From a checkpoint of a small transformer trained on Wikipedia.
Size: 11 layers, width 512, 8 heads of 64, MLP 2048 tanh GELU, vocabulary 10016.
Training: 944M tokens, 7200 steps.
MLP neurons of a small language model. Each row is named by its layer, matrix (down: output weights) and neuron, and shows model dimensions 341-511. Each number is 500 + 25 x the weight over its row's rms, rounded and kept within 0 to 999. Numbers have three digits each.
A block is one neuron, or neurons of one layer that tend to fire together. After each block is what it responds to, as a language model described it from the Wikipedia text at the highest values.

L4.down379:471524499492532549479463458505488475503504515531480500488532476505442504490512488476454497517497487493511483525497536460471510472479505458544508485474502533505474472493490488528491489497471478457514477473491481507505509549472503448545557441520480485547466507471500510484527549501481493490552471502507477524478528519500493497476500562538505510493448463453534534548521521496508480506492478507531441486476498480480470525494515493508518520500521485532504507503515539492495549506510455484536469542529452520525514523493
L4.down809:488519502520497527471558455534531487512520502502515483511492508535535458524526506494485478499477508535501488541536500466512484466460564425512472524498449511504473489518485501486457472510461535470500519483524494490451503469499507507505523500473502459565457492466565483497493506464556448503493501478528481464450535504482529519507491540517472517509521471499541501497529495498542495474489487507507481505527500483482499512510491450506512581481470518470484523460474460518502500470505483482475511455485519455550514507537
L4.down1061:487504477469524525541508518526445495541488498495480525459496468505551518499523511485524514504478494431514528462495532480499512466489466482521514463527491470495461471515510509518467469486498502517561509496531508517514492460520477481538509454515530478494502498476489539473530513487520495502521482457490493526455487492472535458509476502534484537498508515486505496527517478494546524521537478492529486480535478474493460495486467520547537501521501506477529493517478455552466561481524511464536479487483511479485495482498
L4.down1160:510523500461499480484521487487505474528498523508476512494507519489485507469500476517468495498515502499511488470470526449471518496478471530496488447531503462536458522457478532493527483432517471495529458514461464511500504472522495484490525486502545505438521516511465531494466514515504502505444498477481509524521508484521475484527532504482517563545499524536474491507477505526473517465505521466453539518516497497495523525493520515485501503516475525460486484493455510553473494524512522512484516530481494534534538494498
L4.down1472:529475507475522494539523525532499483512509547494492501523469537510497533478468488497499490494478516493502485519482490493536512470493470521516484498492479504511481478519495495539467508521459468475506523466522512491487537522522526503503506540545507517494517458478471508502504452505471528471509473514515540518467513539523492525503504491564477526472485500490538492494543519493494485508521518460531473485504482497506477488504524481499496510488451543490534518477471519525498504507502507479541518532488494523535519506446
L4.down1569:518484561506471494500509490465511509490455517489516456542553505511491510473471475517527483540461502473497510492529507464497501467497514456506456473480519492510493509478469505466496470479477475534486417511502491517550538521524534467482477494523495494495501527491481502517538502536523469513523521489497454525524459518494506450469512514532562499493470501485490478505512522464511499539531492452479547475521523472479476483466518498504498510480519443476517494546492492544465523539496501474472507489509484512488497497497
L4.down1617:494502513503479510477514501498473488465503513531542507471456500492479456508525481477496479498510516491490499518476449463501524489515508500500469527542491478520473499539500503482530475523456492456498512469496422436520525537511546521470481505542510452518487510525574538519505464522531496464518518499508513470506502477495532575484516496482483516533525507495518491549486498517484521495506515527471527489512569504497532489452530494497526511510538542484488500471504522507507515475470525497530471473475492535493503489490
L4.down1883:541509477520482538480492545465498508494498489515510475512491490490490458550485531502515474501482510508510460463487479457532520482477532526476492477521517509487448512525489499499520546482503502449535511515482511480474514505490533496518524525511531481507465512534485542487493505529476494499531518477485490466487502494498559507486540448486541483490503528504454540466477488532516490523564503484478526527531495456477519486479496515504489547468487513500478500529454514501546509520485501525531472495521512505488505451523
Zero digits in tables

L4.down42:469504483482477534515496526487452518513501522478502504508471474533551487475490519532472559518476522494527546521501472485487523518491499503483521509521481483521473533524468477490526502500489503510493480543504508532471533503503492496495491481528494494493452493466517468498503529505503502528472536468524466442471486460494487495533500522512535504543494473530528514513470493476494519545491481550518477530530489508452493487533479543494505497542510476544492506501533502509528507487526515467523499519510576493513459523519
L4.down259:496450512544475530513482520441496490504458461502541509501488464475522531530474496491506463524549457524505528494478556494476462479523529501485499546470505501511532514468474513478523502474477495518534515499522517528491465503541473463482459520514453511471473520520526536508510503532555515520529515474478467518506490481547518478504534498468482475504469471505527491495474503505495496508535486501488470536528489473499483488500513512527527508493471491470524487515514562485501512504480486448525509462494528498431497486506
L4.down936:525461505489464515507482504508540497483492533535472495488510482523518503517515513503459507480483484517490553488539502473469468475503468556505475479483488473525507539495529529560508460491484475514483469525447498463500518524512536476444491457500515482451472492501491499459533455464473508477480523488523487503500525484523512455521530470530454520522483511477493475513504480492524513478529503538502485509514499522490507523521503512510469507512494498504475489465467513493466503465493449466523527487541478481488495527529
L4.down1534:494512516506487509501518526497535523492499503528542535470512509518492516522498506509447497471483493506497513503513550517450497478501482496523492488498514477474481483463560474528518457504470499508524499517512459498531533495506477494456490490535470513462494485519536520504488523507534508521517454527477484474513479501520521513491499529541508501502503496473515524509484495484505498518483503450480428482483474479491556459474433482528502481500498513520474529489456495486451522470502518495506470503448549486525532463477
L4.down1698:470494487530510514492501508513488521515527492533508487529489513539472481490507527490503516490478539493522505506510522521533534498462484464485518476462500504535463535521525506511546501541511501451519543502518529491514462529494545506463505539495499527492460490429508463472488487517459473545477524483486436472541492554540533445516515488478497497524464501480501500489493514545503502452463519497499525506501515511488509499505548536499490426545502503507471485510495480530467485550494527490493512522474464515462473520525
L4.down1702:480514488493475489526487482522488502501474492486538475479477466493485530522486517539477540511521472501457476502508456467493495518516502477508531496457506513546464484533481479510538457488479530505522466533472488489484506449489509481485517495486521503521504473485509443532479488518508469505463529471532479485515441457508491476496510545464539536526466493477511471504473456470519467510479486516470495502500486500509509514474512490520517501526506539514471504487529477490513500484490472486493508505509548514508489506513
L4.down1855:472495467484526525571542490473524475496542534512489510467492514515469489478533523496474492451485552502512496477509539490515504523512506464520520500574474517450510487556524486488529494492492472498539478471523508513502501460466505480504516509473497516489473513473509512511495479512469501505482502477532479494523509457531491499494501456504487533483494513489504514513490521469468485513457475508485542466495514516494500525516553523504549489531473469528469515510518519510543487497492469507521475513466437499473448482511
L4.down1981:472519493476537537480490532447525510496499527504498482505546518480487500506526481453517503522496518499528519512477483510524489462455482513521504488498479540471508527518515517459481514466508468492519533462467504537504496513505487503533498511512551519514516489532502518502489554473520543487473509463468499463522478465491479488489510515458498506521495472514516490498485545526517493507465521448512499503516494527493525496489484533490521508524434494530517480537507515482485446522530450458505531515564576481490492457547
Infobox colons, technical word starts

L8.down36:512519522530475492508515456519568482459481525508473469588503504533446523541470514512545505519511472504439501482494550531483502450490523508513464479518488515511534507482464518503493518493519465526471487529516509515491513501489520529500527500481487485478496520482511489505496498507510463510510468449460458512530518493510525492472482447457498473526502514491467514535509445502559470486564458497484496476454499451502503502494516477507457525511522476524478518512508524443507472476515496498499537505507479527503497462482
L8.down395:516516513479517481509475500528478503531476503485491523505503482500406519485469496549490529466460483559500482513523536512480528548469522533459525478461488480475505470498515529479511524481511511491471537436500484540495499536516497464525481515510464532497478531478508491511495510490490498519514499512527492501528478503505515468485461483499553499474470526484457513500507502481476533479480495520490505424515514504474461484544504528514505537504515497455501452515514518537501517465476524504483485480504472461425496485513
L8.down409:470512489514495496496480479539511503541506502481512491513484466527538512538488478502494493525460508555489524480510530487492491548463476468511526504518526492500500557496512510475519542494455465475489551502538502488504463452449512493571498492487489483529476513472516459446492554471521492477466500483497467517510450493488492532527486474528513490535540500490511499547511514519490505530496507521538486491514473516491514512514490507490462489489494484501540501497479520484480528487469462487476482511485542499506478536553
L8.down465:508507479482468453493506502547487479521493494530482433476521499512447491522513501475486475512534504481457501521522462480538486506491460476483518488455507508490484518484548492530522474493483471493501525533461455453446496471493529518486512539515523537472495483452516532532516496424461523502481533470515502504458442510487539522532520484511508493517481458493507489541489505515501524509469488486559459424509501452529535513493533491471503511507468503498489489514477488533504542488523528503486524469500517536513490504516
L8.down550:504502501493526548482489469484479481545477486484477498535511495543461476501529461520506477516463512481544507445464491492455525432500507494482467501517498518505488522531492537524517507501508480463518514503527471475512500536488534481513504553489499528510484481477503501502504469514478497502484530478556511494525521480472474480520492513535524521558517472491452497522571528536483515515502525461483453438503504512525503485537480500505509494505520512534471496477473512458480495490503489522528518528478490475482474454490
L8.down1388:512490496483477489472532475517511471498503471442496490449524540484485469438455527551525451457540473478504525503484479484507557467515509510502516518489511536493504504521514493499490509508531524491534485502489480486452522466480529480484491538479502492504521453495485497535493508582521529494483474475494533514515518514522517480502514490512517519516490501500522486494459459494494520527526507473516486510454479472473518452521507498498512462495512507494465525488534549530498538514460483502510490486491467460499484500535
L8.down1924:492458524546525501461486493483495488477541531507497502472524471524475505481483516484506524495525450507445474447529528488447492515522530504534494469500548510474513516496492508505459516467469520462476465532487443547531533532533433506539478496495506460487500499505485539480527501486496484508513514505476521482457463446504512512488522491514526502545472478517496482520506522475537507528492505452517502480457539483526503476467506489523490485450512492492533497485514504501487517487493516457537503458527479484478466464463
L8.down1970:506494461544488504495518480510532476519480532517495442521508530518512492522510500473483486529528515515488457481487506473508475462505428475495480457497501486492506493513477493515536512500495526487483518549482479488509527521507503518529506465542506493470431470498480535521513507471527515481529471447485495494513502511502477461546499501491466457499538458471503510499486473497528530507524466477479505478495449479488498493542514485494483539527509537501496509501534476514514503473519496486486538466521471493497493512513
Name endings and table cells

L4.down600:484524521448476489476528487507521537478526469499501490506486510509493484497463521521519491502459566468508502524521515480458486469514481458444533479527521506466529490526514506479424506496481533549505469498552525480493498500468491484503529499462483519492498477484490525492488512496484490522497540490500484495517452510511464527489504482505518502502494498457528547499494502509492544506483503506532529521459507461521480511482475512461496519455512503537505516508449489527493510485534513522522458477476547479493463547478
L4.down899:530481488495483518500522534471495478498493524473517519522508549587529486510486473539515463524534498524515466508458492463536496513502515575471487439470517523487485521505491540508501439481522496503491474464494539517478500519505521516467485451506524462505504551480481501476500526508494524521482511527489514547544529492536457501465477453524491526520516509544488512482500497469462484472509479494496480536488519527517499472481529489563449523531505464557512502504468494529517486485498477471485477466519491499498473487488
L4.down1220:494499534527551542505504506469489512502494494519473507471468526488533532488473506502509499500508530490500481517514516503529514447501496438483534464488504490507509452495484550531444477503495497506511469518520480476485519511483497515494484498501495525504508493468527518479505534559514481548508522472469464562494552496488481516483463489530458571488481505521536491497503490537510469486485490528527494488519539498481453530543428483524493527517516465533484505526475425519521515457533469468482483505498471517497504487488
L4.down1295:529514475488503465497520499525528520495494462491477509546502532495521510504466539463474494508495510510500500481494546482470505450485494481502487466518518456526519490500477529478495483479515467487511479495522529539467529512482514508474512488507475486488532483496494511506492531511502522524535502487502453546570466509510478480530471470501519497519454518499538513461525529491485536479497518504483484511496492505482495477513504501500490504499523471473516515540482531492512491490486495533528428465527505526499485491463
L4.down1510:536529469482488480519491514520539510485496443489482492500507538485514475501485500453470503461507488461438511507467519507515514504524514511518530513506499468458511525482505528494513506490454492454492525542530522501541522480517478484526493509476515529484504499501504547534506500493530506494469521445490500491494543500491523486533518485518505531465512523509472435504501491464487492481523509521465452466551498512510481505479500531505507529494483522494492528470492481519486506441441534541518500475488488526460497515474
L4.down1562:493529506470529475483552510537484498502456482455529500518493530515553532510471506508507539474505503511487506486473519567537491500522463508445517494538526498533471466504496555497431526502490515538515464464499517549515470477509532478532512503508497491480529478505473515480465527555488522475507476500516535556512519524527486507518485455477514498514467482505537487492493519472505469473503527466488518516448507481459504526471465510535439486494497474499471487479515528499513520495514531479518475492494475477492544483483
L4.down1615:470514514460500476471516514473497504508498494444482485471493518454525526512449530498485472495472541517517533515516515507510568515565488490501527486486522521534474551504484462487511529516499503471484471522509471520479497529488540519485506475471497493536499477473514523481478481540486515489505499515507516499503507500528467540492502499530517534535464486532483505509492520469532472525533510505499465508511533535494469443459480478473527505513494517477462546504501515494518468507500495482485493476490469486502480477472
L4.down2014:454538514463468527504534536528504505510483518471464542469531485456550515470511521526518521471485497523472518486537498494510525515512442535449508462523498468520469509526512521473501484512498505504496495522502495477521458525510513554511501506534524511500514487484507488500473513518515510490496535473468492502518498465523516520501470476515563507515509531510533470511494527534499501502439473491446531525512508501527448469518474506526520476501506510513470518516435515499495520491509499519533485468502522500518525472521
Action verbs after subjects

L6.down895:508511470474540482544474520508501464519514503496503522509471511522508468484534522534524563497476542475564482494503528451471459491511517558501495488526467498501500520502473515512478499503512555469524490480507552530472493503461517508500509509529481531519513523484474499458505521504480470496468504523511477472516523477496463495495545491492458521496487525495496520509486523504505471529440525525471463484483466491501515491499526488532530508519487523496497517507492542512533499503484494473517538525504514498504498540458
Latin taxon name endings

L6.down177:506547516494525513479514476463515468505503535469490481502504517472519507524525482493483524487489466502495477513546494488505473481562482541502505483506485505453524522511498487511493522518535493484476495497509539495505478531522507494521509484493499481497482490506467497485464469525506516513509464508466505470506495473493530513524534474470550510521564531501471541511525487531486483525506467468500508510483519475479485479554469472500525513515487487500492485522483477505517486466442545465548494470502490458481485483486
Office tenure dates

L8.down40:492482517456499494503540521521475522511441500505556539524471527473550503511507499488514503494517505524508507486533505474477518468515526479469539483497521515501493549462500462519466518519483508509505531510499455515502441497531514491548525480499519519483486514488458535538501518496445514478502534472551508475513516484449514489475531484521497458498460453514513521483492492472524502538520508530446489523473499485484483511489475456500506572464512510480504496472487510485483515507480516472513513479499511502524519448519
L8.down273:512498461486507522523525505469480511509489472522481476486498453477486558488511512548483495547491496503479524463500546496519475460469519512503501495461486501494499521504466505508484509514506453538506530469493493493494499506498493509531511478476538509517475468484427467475528467483483481510496516485534502503487475498481513477483506523468523448506465529538483517500521510500494505563508513528537481522499478544493481511484461469441499471505490509504581460445525509522488504536499519487549493505519473516478498521508
L8.down419:485486481493423489490471511508475542495474464500499480506506464479459434455526545513516530472500490459551459466503463446505484538514501503449508478488457511505515495484532527481504442519497505484505488477509514499482511495531492480498504512504506497496527514501438485529469491488473473514480494481520479529518492505500508455477453481515493522492505538517467513506504461505475471508454510489491489515528472519524498479491510525475503498484519507498493480490479465494517485492486501513552578497486510518555511513492
L8.down558:517485461561526483494490516523516495521489507485513489467487510497532476509530495524536477487480494438540539463512499500489499531522444470481499481489483505498514511496540486495510503425497481495472550474500519549525484487445484482522497517492547502506472481502527471520509481489497519492549456483495473484473499443439495448462540475545518511472497505522498426483451474502521509558510530519528455520494543488518525509488483474476494486479509510521535453505471486513521517523448485464548507518510500481483534528486
L8.down576:489546470518463498522467506528502498472516521487496488511502509552428476534475463502523506491511503463468476498491502529493451497494495479500499505516522508484482509483538523475519496524474508482509496494456475557510514472502474511519515470511533514471482510481469502465524547524536499485500492525472530520501519472546498504541512498513508448479503500504519469489471482474493531535533515538492488503502503526475544534500489507475458518487487474509514529542507454512449481504481492456507513491513521549495495506475
L8.down992:480474561516478485512479506472503533507515515482474466515453483533481490519508458525476493499521501468479484503519534496539461485440503480509477521486467510532499490513523521466536520466461501523485470476463547516536520483497487490487502460483521495511452480516513461481509479489519482497524503471458489507450523460465508482495525509520482431515543517512483500523497508505505541547477515521525470504517527545484484527492494566477477488482496470459497460488509495521463474514519500490504531518475496498459507519498
L8.down1322:510530480438518491516542444506459507493506528477475483519466493501453496514539477560489479476493513463590499499497504522553538536502471496500461494491489494520512463525514490482506521536513500506498500519508516530473481547510524511507474490489483467533443535470493472529523484471492494527510436501541520511547510479518475514481484503442527482509482515515525487495495511469463514531446486488485471469488540484534488510478507520468560491549482478477470479507469476518561506521520505499548521512469496490518496494464
L8.down1331:508494501519485515498461482520506531468515457520531524523479492537513505483489492488441525506505499463519522478456465469514502549478485477469504502475496488487516523471472509494490553508494531524527479484473481499498484452502488488504514513474516528492454500509486475477532490498477492505483500488524484475522502506517529483513478512453441533516496541530509496489520545464530503536505469475502502520505501501490471512514500479533477507501521501517466485428497484531504458461474530511498456506499451486483464471478
Opening fragments of split words

L4.down382:496521483503521483501506491540516464488521504506479504482488507483496492494462539453522455492506471502504469497564472496472499536493498520551529545543527466489491496449453472509528520479552517496488498502488479483533522515491494504512500569460490490520500533563510485533479522534514483491506466510492492526529521520483510497469536508482526532462492517561493512524495485490531440516523457512477520499456534498485502479495478498461519479511524554486490501512474530488524440535464471561492519486544491501457518519503
L4.down454:514503466517521507439532525499510496510525466545480510532486484512468489498496500500488528507468551445496463514481475516478472528529506515446483470482514532549457525497478491503428536550527532509510510501475491500527498510521472511515506489466489514467502523547489474495476522524524505501478466460537478508467496500515494481489507466498507513505519512523506453502515544521499528542525535511509501494424492531468495497499471508498476517541534515467503520489500524476482486467538492495492484493528490490448517502437
L4.down671:530491519489500533484500491501487499494487517505513452481504484530484441515548450500460475484513514493490518515491480492476498488500479487503543519495514483501494531473597492524578524500483484503510528528496467539504487481477531506473499464510516502467507542470532473482472479546486479468528544501508510525499484494485531535550511471490522461448467468487486489527509484495519516438538511481496487458572527499517475483530467526503543506504543458505500505518472457514504506495454447466495498510463506507479526510529
L4.down1037:549475523505470488506467531492454502526526516468484522450496460575461495538504501573501504490504512541485482493519477501482509477478544472523506498457503514493525493499508480484512489481490521483492495436480478527497468524469558528513527511483484487519529513561532553509478515528498468478515491481506486473505455498503472505511538496517499519481453487496506496478555500514522474497472492527537494494479464557503530491449508538484472537536496453488500497467548543502472485489518467486547504470500413529483524459518
L4.down1327:489498535466474523452510504490502535505476567516535503480555489480525513541518471526483490471554460459521497479501510550475531504494430509448496497467477480481477459478523443496529467521512494525522523508496517499504507527464500479444537481547522483465502506510449549507507484516481493489548541468488524491491498533482484528473491520511516479496455478489519492496478511499506505488505499544515484502522533492558494486525485531508510513499505436561480502528496497515478506469509445477517527486456474491498487536544
L4.down1703:541492464481531514527503518502471481497512472496502506494497519538431486522482508499537455458487535521484521503475469476542565461556497511489512528519487483471496497506518523478494528528537516535524473493500499500478497490528505489497515441477575466485512505484493539508512450554521508518503492449502545525497511474507505534513477457557484535524466524493503480528495515512514497506525498497531497467467498428510544460460498518528518511477511486465522478498525541483482544519478532474531467481527494523563519505510
L4.down1752:495482485478489503450491500518489541516528531470476529522484480513516543506536493429479506505491481509454475483493474505496542477452531504501491496508511533519496515502490515514539502490476486502495505550491518507490507498500522467480556520494494503494474488521502472501546479470482521498491465515534501544519480435515482476511545490492467467491551474498553498494496519518544579487492477476478487483496522523510526541479480564516479448509509474481538470514493519498483505491518501477529491453505517474476489480527
L4.down1917:520452508507492459526520552528494513484468503513504494511510511504534450509514488484513482509500510532562488489506508499503459504466497501486511469529481480495516490467539466514454485525511488518489551509499497504519525446451503477478516505506508491461500472529512484543495478513492533453500468478536478510512485475484483489500511501511527487486473497531551484517470493520513501491483486517503443508505462485522507469506484516521528501546484457474540512457489522506466471521534512485476519485541524489501540514456
Track-listing entry numbers

L8.down54:525560452486510467520457506513491501514449550483522455460526496534531496476488474518532485500509508516513508466517508488466484499493512492478534506464485507469473537483466523496452492502451509500476513526469496536512497519552532474497494509512468534511500487517517516581552526481481524475492485531508485470524493474520488519480510506498509498499490507489488493513477511495523506541466476537514504466479482517496489488477504486465487506471507495509491481503509518532483464498538514512477529536485495511513515531471
L8.down110:455518461501461522511479512511489484532515487522536503487515495525552445500506489545509448533532485494511508510491464467502534498494531521483479523484504476446458460558507509530514486508526455524511499477498465516502519532463496517482516521485491475468480523497476526497518452455508506507448507533511505500457492508478464497506511506497487495521523511548464497483537500498508521489502489444464505484551476532502511539501483487517483474528505540537489565514514506514499508471502474496481532485511520490494526495493
L8.down153:489543537530471483522523498499489477522485535534519515557467519472516539507497493487505478480478537498537561523458505521440472507505467490512491520512490501476447464544451492484550507462444547455492454503486481515519471522517488515536551427509513527504503473500532591549514492547462525475474477521492476507513523475486469494514527499486496523529519532487494518531482485505518516434466483525455494514511498511465501490548504514448557535488543512511510519520497544494491474508506501504488504483529468453525491512498
L8.down1135:471487495476515537507500518518520488494501521497523489466482503456515507494446470514492480528489508547474433501472532538455493505508487534526467532577501439466524481472514485544499458506514495501480518490472477526484523489502439524480494501496503556503496534494516494533522494498477471443449504495489554473475502494496478523486516465504524485540484477492503507507526507503488519515520512514536464530475515512516523493525532531530490502492494497494547494471550542461459442494526488510475572482525494518484448515471
L8.down1230:524466503490526546493505530504501476501479507463504546459533531553512527487513495492524533491477523459472498466499474491489489482483487488473529482464486486518521497493493483442485474511478507507496492470477513517488520464454510490478467488477475520555464524489528521452470495503507498516525502454572519492544467524521506523502506528442522550483491472545550504490461504468535491486463511513556499503517496544469478522514498554509484522523522478514514508506454495502516477505538510512489432499507472518514506531482
L8.down1660:497517525501540503510518528552472495460494521482514476531479457529514510485514488494489544470517503488464506457516451510501465484486502471493504506504505496491498484527494526522520548525453501526471519517473504462496545513500479499466488509531533510466456483504489516569479516462494511507508469504502499518487491530514478492503531468530509494487493493467549469499495558533477523471529530534513481465492498502497519475516465462500500497506528464484529505488514495497473478551468474501499496521506545499486525501474
L8.down1818:506499506496523472540441540511520456475525483522468512535461473487502518510520519510504503491470520492491534503517497431538534475518467513493513501497472494485510445497471478496571502534462478535534491544513477455463519496481527484549489498472493466471523529469509497531426497474498503492485458514526466491480489526522497514497484518543494505486538519505497487513514541510507496451513468476492460504535461508522472527508505468516506536527529485518514497552512523469521497470503531535483459564488523497521512544492
L8.down1928:446533498507526501555450497501563518531539449508506501483468503507508535470492527476521465454483542517526503520493463493475484455482473486475452508503522507518499524530505499518487495505514523463491489464548457535503487484529492491460482507465526546512526505504493460481550489505504510440519492493476531468479521485512497491465499502528548536509515503467517501456480452509535497515536491489524548486506502458472493522513495522442499521466547493497513488510524532514470514510504561499487472498523510519490484455451
Media listing and title tokens

L6.down412:509499491463536456477513520506525479525489449464485549479533538496518523488460476514477468514504538515492478471504516493513515511534469488450520490502505470504508490548471504500463489497488508548549461525495510511531499517479531495508476523522492457558471491488458503497497522537520553505488519498494522511532493547518476508498483469510520522517540509486489526510462518487470516515471532519521473502483482514487492504537544538492480525454480478493512494541479535496545495500473443479484439483528531468539481498487
Transitive verb endings

L6.down1863:501483514507480474514502496529543543528477498528463523488486461494488483508537494495517488500562498521445478526486481476521498487486491520524496534526490499472473513490501494498504510498539551556549505523447480461472498451478501497477508512499545459493512461484487497526490483503511507458533507527458528514494533460522492508467518504486510504478522496505457501474510492512505550504519513489525510522495495524498516489489516539506481500457503488481483505515484512498494504519488508487531527524452512457536570511483
Mid-word fragments, list numbers

L8.down33:512492503507519511516493493527504466486498505471494463489497478532474490530495535499457485507506478520394488548485486511500465479483493503479488493504484479479497516474469484498513511534516449473456499508521492486502545512531502496543515465483496452514496491530519499516503476496509509516556518448509492510527532490473534464534538495465514523506464478518483494505484504495507500527473461494473488505516476487474464495531502503503518557493522534502490517504504491465485476486540475520486506476496513496493507489504
L8.down424:527486527523508476547543566475510478543495526476529517494489525520564495500484512520507510524509492532495528490457492496487503520530451503489477472509502493480483472505467509488504477504465516540516476465509510541520454486511472504516518491481488530461530492479513483467458516558506568498506468527510503503527487479531516467516499478486516507476449471532489493466509531493523524527516474493504498476507466553471510473556502539522460485460498510514500530509468531523509481480461511515476472524516492486467499448507
L8.down595:443524539482480487532533551493535509491512476510479554520554529535572496471489502483545503510502486502495511500496501489500512497539471493467518469474460490523485487508498466485474502463494503511506493488469489553488474461474498534465497451485488490523536486520517472473535508518531577485572527516505505538549492509506465488502451500471507531482452507526501479468510501463509549486457516508518518539526503523472478462484518519515488500519496482506488501531496524517466473491465493542532448474523539494496465479448
L8.down796:507515535479501489453489497480504507485544519490486491540515497514494512510488482478482480534473507474465526474455497452504478508522517490508513493501470517492498530521510501480486506521526494481478522530525483476493561490525517490493503487499503494484548513445470490552467454467465539514463489497506510466465510495481514494492491495520515431513477465504530511494484520518480486495509499474516489482481535464505460504492476507469503494489533536527461531494529505521532482501498526508492519487529491520512454466482
L8.down1392:578502508457510489500512531486474496534514495445471531518483459486502480485475521507469515498465526520540476473518513447455547505500516474463519516495470477518484495519519496501480517516489520516488444482490519515488461495528502501520493502492541540449522468506495500503522538541499554485495489530499473509515515507518497531531500470475513498487458518482520493460517527500519556513502486510500507504489500488468538482493506518510483487490513483505503510510494504526470511486480505477496489528473535467494504431488
L8.down1435:485472509507460487480455483534462515514517525454504504502490504507540518508479489538506540502464509514476471481488476480479491564504514486485481462497490483452522518523527502519513467511481502527501500467453498513495533458499480547483492464461520522521482498492538501507499522499520498448540517483530525476497551484472460516474548512469511523503472488493495478476471527519489495492486488545527478491489512500458524491508505536505512490532530515532500494511544506496506550536509493516520496509479507507498493506496
L8.down1702:505466482533491523521497478513501499522540493504547489507483506462627492525475532508485500492494500496517532493441514485517498480504435503507501504500478487481505476440479500479480491461511470501555509485472518520484527491480512530560478483487479483502507510514501527447497441521519514468499483469510523487558508473507479460468494531509478491493465514492470500460491527466488516501531521529476476495507464528517519521541528474508497485485497487526514507495496498486512474456492525533477519515451500528515494554468
L8.down1898:487443514512482485510523511483511515497514452480524506465542530527518503491481504477528472491455502541551508504473524495499494493465498502461509524500496502471511534495497504485523469464483497522525463530502504527494477528501511484518530474469474497524495508462490486527464480509509543484498503517502521500542526446460474496513510488450552539535467543506481521468486523495493479497488494476521481496504536537495522478514492486527524527494509504479517493479504538527506498428507489519469513493504495493506516530504
Verb stems expecting objects